Weights of a small GPT-style language model, trained from scratch on English Wikipedia.
Size: vocabulary 863, 4.61M parameters.
Architecture: RMSNorm before and after each block, no biases in attention or MLP, capped logits.
MLP neurons of a small language model. Each row is named by its layer, matrix (gate and up: input weights; down: output weights) and neuron, and shows model dimensions 0-191. Each number is 128 + 32 x the weight over its row's rms, rounded and kept within 0 to 255. Numbers have three digits each. A neuron's up and down rows have the sign that makes its largest values positive.
Before each neuron's rows, "fires after" lists the tokens most often just before its 100 highest values on Wikipedia text that the model never trained on. A number after a token or word is its count.

fires after: "\n" 26, "R" 23, "Con" 14, "of" 10, "inter" 7, "con" 6
L2.gate193:105124184157102123155112134102140136139202142140157136094184066115130141113070139126108113159157183127159167092167142078181112123072131140126140150145114156106128094120137143152172066086129110096105091119070154104111162142164137114123108121177211160075119111105069158115152126088174109119116148158111090102079104077067172131180138142113101110207138135092117050161159094079110179118154158041120167209125136101120121081100096142110141130202101085157127157116163173175169151135160176122164108127156137132098139147119098131161106094090118162150138158127116161119162117075127121156
L2.up193:128154173108149143092123137142116115144183100121109143146156088120090163116140117086130098145119087100123168140078162110172174127146183170076183141142138102120126117131121083127100127121178196070122134188135149116138146095128182094112132121160111113155106102183112147159137143104138076144116144140106125158088150098097194152120142088110157072078158119125109101191153125063168113156149119118151167167084133089092160120129077186121204164199121123102129122118120171156145146137145149110113136152150172180201098116107139076091139090033119150173177168148103178184112169089095059155
L2.down193:140137104073128129025116147142133154147069102108065113155066090133122147120192110157155151143067090182151145105142094127104177085135115077115117030088191132141069154139102125176104159180130105100148145193146138130137079159144159155104121166111115116178102079163141126129099142152106142182173171116117164146155128130200137142119136150181165108128145143167144165151128146094158124141112109183089079056147144146097139153126138161112158161096163137127133091194121084068141117134107098123136177145099135204136092149105146102074163120105168097153120101125096093146134107162087130115

fires after: "f" 14, "Con" 9, "re" 8, "id" 8, "e" 6, "of" 6
L2.gate228:185105128144138115125087142170152204111131135154120058105153148156123099096109153177090133160183119147154149130183100141115148116116082093115124125145164236109163091092104185163158103138169145149141094122117163133151079168115142162142101138090187160126110143149099136124116120104190159136101076116094139082156125187073121149151098141144116101160115070124200095146145125067058152137088162140086135127178103138138044150164125122166129106135113095102124166059129134170150083155134149131176125091094112078085099117118074109076136116129164128177176124120109155071087101144127084155
L2.up228:127128134171078164162080122073180161109121125054174090137157111128115140086084187169168073172120142109175056082139102154222177142103153098116122167143143110096156122142105157117227112076155158129131151122112061137111129112146129073079133122125126131146039097082152145130123155143121116155148142160166168092136164097133170107139143120142123092190125105119149108128101094099140079149157143068138177111072166149160106154141113113150098116155145140162121129087160163152066154121219107136119114112135136103174133150139111097081137154175100180104099146146126173105112096092104135103
L2.down228:191150110116082140101123123109147120143142140119155115169160127084139187132120132131141119129099124108149146138134123097160144144187096148117119110144028145188113122077092114155071131133115148111137164125142115081091108128149194112142155137136094169104231146172135155089128116149118160141121082159093155155130122115100097138109122144141187141114146093134169132186110138130115154152121191077133064136104104142127125108190141122065176146154150108097065128205137113024125111123074182046142107118117163123109155103118066192138125044129118109127120116125102140129099076172176101079

fires after: "." 39, "8" 7, "2" 6, "ch" 5, "3" 4, "es" 4
L8.gate179:096098154135133135118088193193161155081054081088066143080093142155073121147092116127089132135099172119142091093122124152064092102182176146090141104114100076101143113131121139101170137164132132109187072118160080156085110124171129133133091109090178033147085112085124159134121098124143153105117104048153155102155137120109081168128172128094153133084108124135146122126120159130108120136114070094163082106144111156172079153107175116106097165124111106134119132126138138052126131127165168169160116164075151082179151119099173208085075128137148133094093138129119125095125144143150144064
L8.up179:129135118043138174102131184121155111139067098128172101162118105120160125146160148107139169130154133178128120128134134155091156161146129124139119155098184151125150146173097112162123190105163104141126114140155104199131070103063117141104130118107127141179139091132081199195125095143080108175112189127141144108120138109182143159115156093149125116106195073111124221141149185107088155120081047125079137167137178111139131086190073130124148135157143155148127078042079119124120160116118176110097122089127180117107127186116139115146143142085090184101146108142172163116140168155127139158
L8.down179:125125180092087125140114176070167144166163154104122056102085109150144102090151128142122069141118137131131091136101051025133119121132135085143152137086193125111143144181149192198060179107164106117098133099138136154176102112168115094112163145166122117166133115135165165121172102157051130155105153086126106084120193111139144087187095111139140079155135125073109192122094152146054150124104087150132117132113146115094098105167111146150141151071121116088149125130121131120160139127094095134120102136144084106195147051159080143154160124091142146210112106115120153110100118152100124136

fires after: "s" 34, "t" 15, "am" 9, "pro" 8, "p" 5, "os" 5
L3.gate226:125126137190123147101098123130169170176122155069103096101087139143131079099124122109088113151114132114167152104157113154132056136107169026061194146132111123096110135115107104137196143123086120113092163140115124153140142182154093102145071112178096125100147124143145115100114133103159078128127146170143140110122106147122110181119121095154066152159145107151121116133184132094162062096098069128140197128131208172140101118076116095121164193091150107091117143036170210061137098129150124084171147157125106141135097131144092157144139087114129125146141136096098105189136156092135111072
L3.up226:111101103147157137170133124160156196117063122090077133212134076090119111123103108023120156134153129117160064130170127104113171132121154099133157125157121117152122160125133105109096085206141186148139150188134165134085131090103164167124105152161131121122097168195116146148155133111150169116076161121147104159143129130129119121141143134166144195136113088116080170181130104117107125141142147129158103124134170192211146111132175110162144129114151115134151153180150158112082113141153154072127108127130128153224099079153109107113146173084111162120165173084103155153044167085174157122
L3.down226:126178110140112125175134104118122102148157183163156102102158144115151167153163120201107104116130119101109158142134168125137172150115153254134078168123145186123173167143155104147142118067067132132092108143121102063139158134148094156077163111087135081120141145062081140113127197099047089154114122168120103112135115160195100119104093109125149115093138133089096111055104115149130063143127105147129139132113141144094113124183167143098122080131171138132089099113080134118120068137087095134134157086160150081097145160158095128128162103211160099105121117167162127120141054114170122089

fires after: "i" 19, "5" 12, "3" 9, "9" 9, "2" 7, "7" 7
L3.gate224:113100134125072131178092175076166109166069142118161193088116117128159198139059138070094137128138140117168112141165194139093101120082129119124079130060174132121174190136195124170128095096089138163123136133156134145096099129078135141097092108152148118097079130137163119144118142136133080172124158111167078136133098112106114130150091155124139112150077127149079121119121132110139127192067076117128099168109118137138136150130072114129150160127128115091115146137097100073102098135147189138152111129136105132101131127193093076087077187091059127134177140202056111074147127145184093166
L3.up224:154137117142126143141127107127126121142132145123153135078111172138148069135142129105079198055171164099120199101161130129138092156141149175105121106172199205166127131154145160089151160175191135128153158126141082074113113170125121101093120121123150147158109111191106068143129084137079116178160133140110095073168151101077183146099096099085106107100134090169141097208151138075104157181131163090140134098122125119146134149142136136128113095174087138140139113110085116110182185142123104071184147151141200178115067123059160113093120067171136108162120114110115162184131117094158123141
L3.down224:147134208096099110098080163176157140128110042114114100120132098119117164077090071163133129136136126158160079183090068131152087100144138118098142087112069149095134133102093071114097123213098102139144131124114147147127067129125126212075111119145117155155143153159183128124158095192115094144120071179124115131105145154106133111139163157173212125145077164105133149169131139153131146109130060169134101126118201188161120118135164141130149108135144112187149194086104160165146127129180198134120098150113140182159148124177152144147136145099145132117096167134104127066100162120091111143

fires after: "e" 17, "2" 14, "re" 12, "Th" 10, "3" 8, "th" 8
L4.gate100:148146137164157079146097154117109100154140162134118148106143103120127108145126105150158112131142160087122165126162152135103131099074135158148148224116134115068138121169196065147111085092112154159057150111134160145055118110124122126165194085145184144134080170122153136140096158130175116182151129129096174099115158116122146092108118133105110159106122108118134113131120194093149173171165093119109099178141104129128129086083143144125157114168123115118143139168094096066151154151197180170137080117158156100116061017130126119148083137080151155171155142123131176023146188137155143122
L4.up100:146130143133141146111121123094129130135050163103098113104134145177078103112091115090119221155094140111120183169155113070083102172092138132140141131125110112149119172141131115146109203057182089096090112117148134038109088142115149093140131144124128139128159148111134117118135133128131121075152145082086120098184106161185154150156089147081135115114077109171086089168131127148135140149129101092142147125078144119110110163138129124163118140152130094187099029131115133125082170151181163132142172099124123113117127131078171100078143227155149174130106127177168094101177112210113193133
L4.down100:155129098162131194057125177110225157126123153130146110108126148127173179064115173178151160097159080096139148127147159167155172082197213124092165136123082138151155169094130135133148119167145128150083174098103170133134093139134149176137138094112138150106101129129179087107129145157149147221089112119141171125043179119197169150118093137117131119148137163061143137090120174140144117150159075128119137137117128115141184130138112156083138136122100133126123170167161139083178088093134127140130106137084137101136104092202101085097088087130110109112132151094175182141115157105143101158

fires after: "over" 23, "9" 11, "i" 9, "3" 9, "6" 9, "8" 8
L4.gate288:174160139148121101178096060126104079092104111127074176111117187203064117147126115142142108184119129115134153056156159135142042143099131158118161154186158121087115147137172117104154127105147092170120108121095148196162118173095116116177107094161129109103138110148107139120110103083138182125094143090122120158117135149103089143157107207067147100128122104110097129142142179063077138126172115141165124115141089137137057142189139149146143087111162133117122141168064121093155145121150188143123158054150098156080111175140141099119128166193177128115113155111158122073160093156172145094
L4.up288:141065164093085113112145127104165111080114138088116109077112077152135175099145140126150135149158093103107122126181167109151161139145205059140141138150093131137143143155139109127128161135134129196130185118111124181116152151093073132127164097160069103136136135111123152115162123116144135217172070165093118166084119145190180095159164144173177132132136044126112141101157114205128145193106154135157136131135161113098125119136073118152171136116113117101066071089058116164116135100111122093149127105086116134117151183103116164086134132115103137141104167202165111117117091085225148154
L4.down288:142112120089128171152129100165109086150167146108101138075108119117108114121160140125149090119101095162103154101121097114151150098155146153147026178083167189092150136122112105086133125099068138128100140091122154130103183159087046154055131145116119182151137085104181118179156140124189148064149147095140147137125191122115143143101069132117128102128131122072131146078191153134143118090128092076149200106120115072136124139171067153137163150095126096171149133120103127131147109182182141062117168100173102148129099112135054093156079122142100133118191096114136164166183108173130110108

fires after: "oc" 13, "1" 12, "D" 11, "8" 7, "d" 6, "as" 5
L4.gate258:125148195086102114150131155115123118170069151165110053058116157131143134109107186170057123146117180176110139149158130065128067172134194107114151140169113136075192115101121127109127135099094156189151125111097125197151104119157109105104098135149037174108126131192129166050112073115154130088140092149147109115110124142128161113172172107147106157150125167144126084107084088120099172092094140072160144114126159156125117070158157135099134136079149062080145102093110135128097135109145175112118151121154128144150194131142136157110132184165135130068161117139182155176136132147151139159
L4.up258:137137137121151088162140161078116102125089125092078165098170116096105195120098138135144192106103118128120081105116110073079099146163144140116049143112116150112127111125126104072135132161134111121151157144138140120161104159116206139057117127123114115182135128144182108143166144059137103086135122095109089145179080140176160171108078153142097136073150163114145124142053127123094154148165145074128085090086128130151165090144040097189118146140161105099110114125128125094138120112107153045125147140153110122109197061146140078053188147097151127104114126136057136153085132077142081116
L4.down258:119123120142135075067114114101139164122151148120149130108112125124134077144072084077128047131165140099087141124154193111128156128159116120194154121099082126123060129163169197155135116117196108089096086117164134113163156116157098087089188146067176100068132126135140107144116159161123062133127132030103152175149113098143137103140177110113145124133129130124117139173093133075128136068185118143118149125117146126082099144143096152120101123123085158126126164180108108145147149221180096166055070134125134142171109105093144111096172080197096091147113197139107126134153134146111118130

fires after: "P" 18, "d" 17, "T" 8, "tw" 8, "D" 5, "K" 5
L2.gate282:092144184137114095128105115123075137108161107145204130127157149119090192099112146133142188052117122066133148140097123161129145101089144132103138127128083139094178138092120135153105104145142108198096099127133129150103118146166149108150141137186121187114144137118206149107154136121119161119099094125198103155118062168154148181194037124147102101113130161139181107137087142128105160083090165103117104167143122132098118090067092165079133125185102151136151063051093154084116098110137210062116138162127148077174160144118201125111090119144141131128120148143100141151147100099089144140
L2.up282:103095159127111136106130110128178144141152141191146128103171146090160137098138159115141131100151088116128200084101140124130168091149125106176117145157133140097101119091178099084118119139143092197109176140072172158127134103196147138168144142153129112112144164140183083126146134138094141141117137108150106148167109101089212077143117093144102091124156153123144073148129038162152145068110156121113132202117164122104165067123109134109138131116111102157160080123135151103120103081100157089124088172181186073205117151132147133102164150102122082141147169189147170235124177171103116169
L2.down282:138100117117150191124094130086192120131124147126087148096103116137155089137123135105173121188142096128119194100157094067127134079111089147204101182159150094127047127152146107064154121109100138164127191060102135123176157096180160100080099132135145060136118096158191084112131117108122126113129161137115140094188148106090148082095166088104081111074120113055139134119144062104174130092156124120158133142128153148145138123178137125190113091123136072158114131209172128165104135172134095186122093176145152117146105130138139117116104168118125084153131091180155140168143179172155101129

fires after: "s" 16, "S" 14, "ac" 12, "os" 10
L2.gate295:151100128112202120107114146164140105125100145089094123155112147105166138065155155135055165147149151111109178112155130078075123113165154073163147128150160204163147206131130153097098081183146077054129110126153132097141156172124157144169130095112117118126112116070091089137145083136132092196127101170164127119161099086126096167101132057133140145086125111141152108118121158139157088075106111125154142123177118182121122160098116094172133147025145136116130125164097119162092132099156134143191132063149113118132125135138088129106165135071084073114079061155139081165131144128109105067
L2.up295:167130143079121154136126131143148192156115132112095096112108162096118103091125174049191156127105084116137126138099120110108178126113184088143135130154095094122117155133169134139162150121130115134175182147056124136129188135160181111109160182129127161176022156119105115155152108138124129182201170104161168184097083131106140145161141104161130133080072049142124144120106121169067141075125096072166134088096142168124156130073148110151147169166084116140065126151162101190143089133186091161148138125161133120130055115097154151152113096164131134142122101072131122160097116118104116080
L2.down295:103152112155136130102171108115149088083113162084108154076141104160163163147142111206118143173157148120111158179144151142120108104147137120082104071154119186157144152126143097119097098176123148108086058125189109106139156142130108144135174111138159130085181111144150163128122172115139105183078068178135138075142091092146105085138159147122143122120120184145135100094093107094186168074107152085103157126183157135135083100129099155047145146125172118097122216116122115081131097129062209113109153130124124144154171136139064113101157126094085165093097149192188108109160103179157160131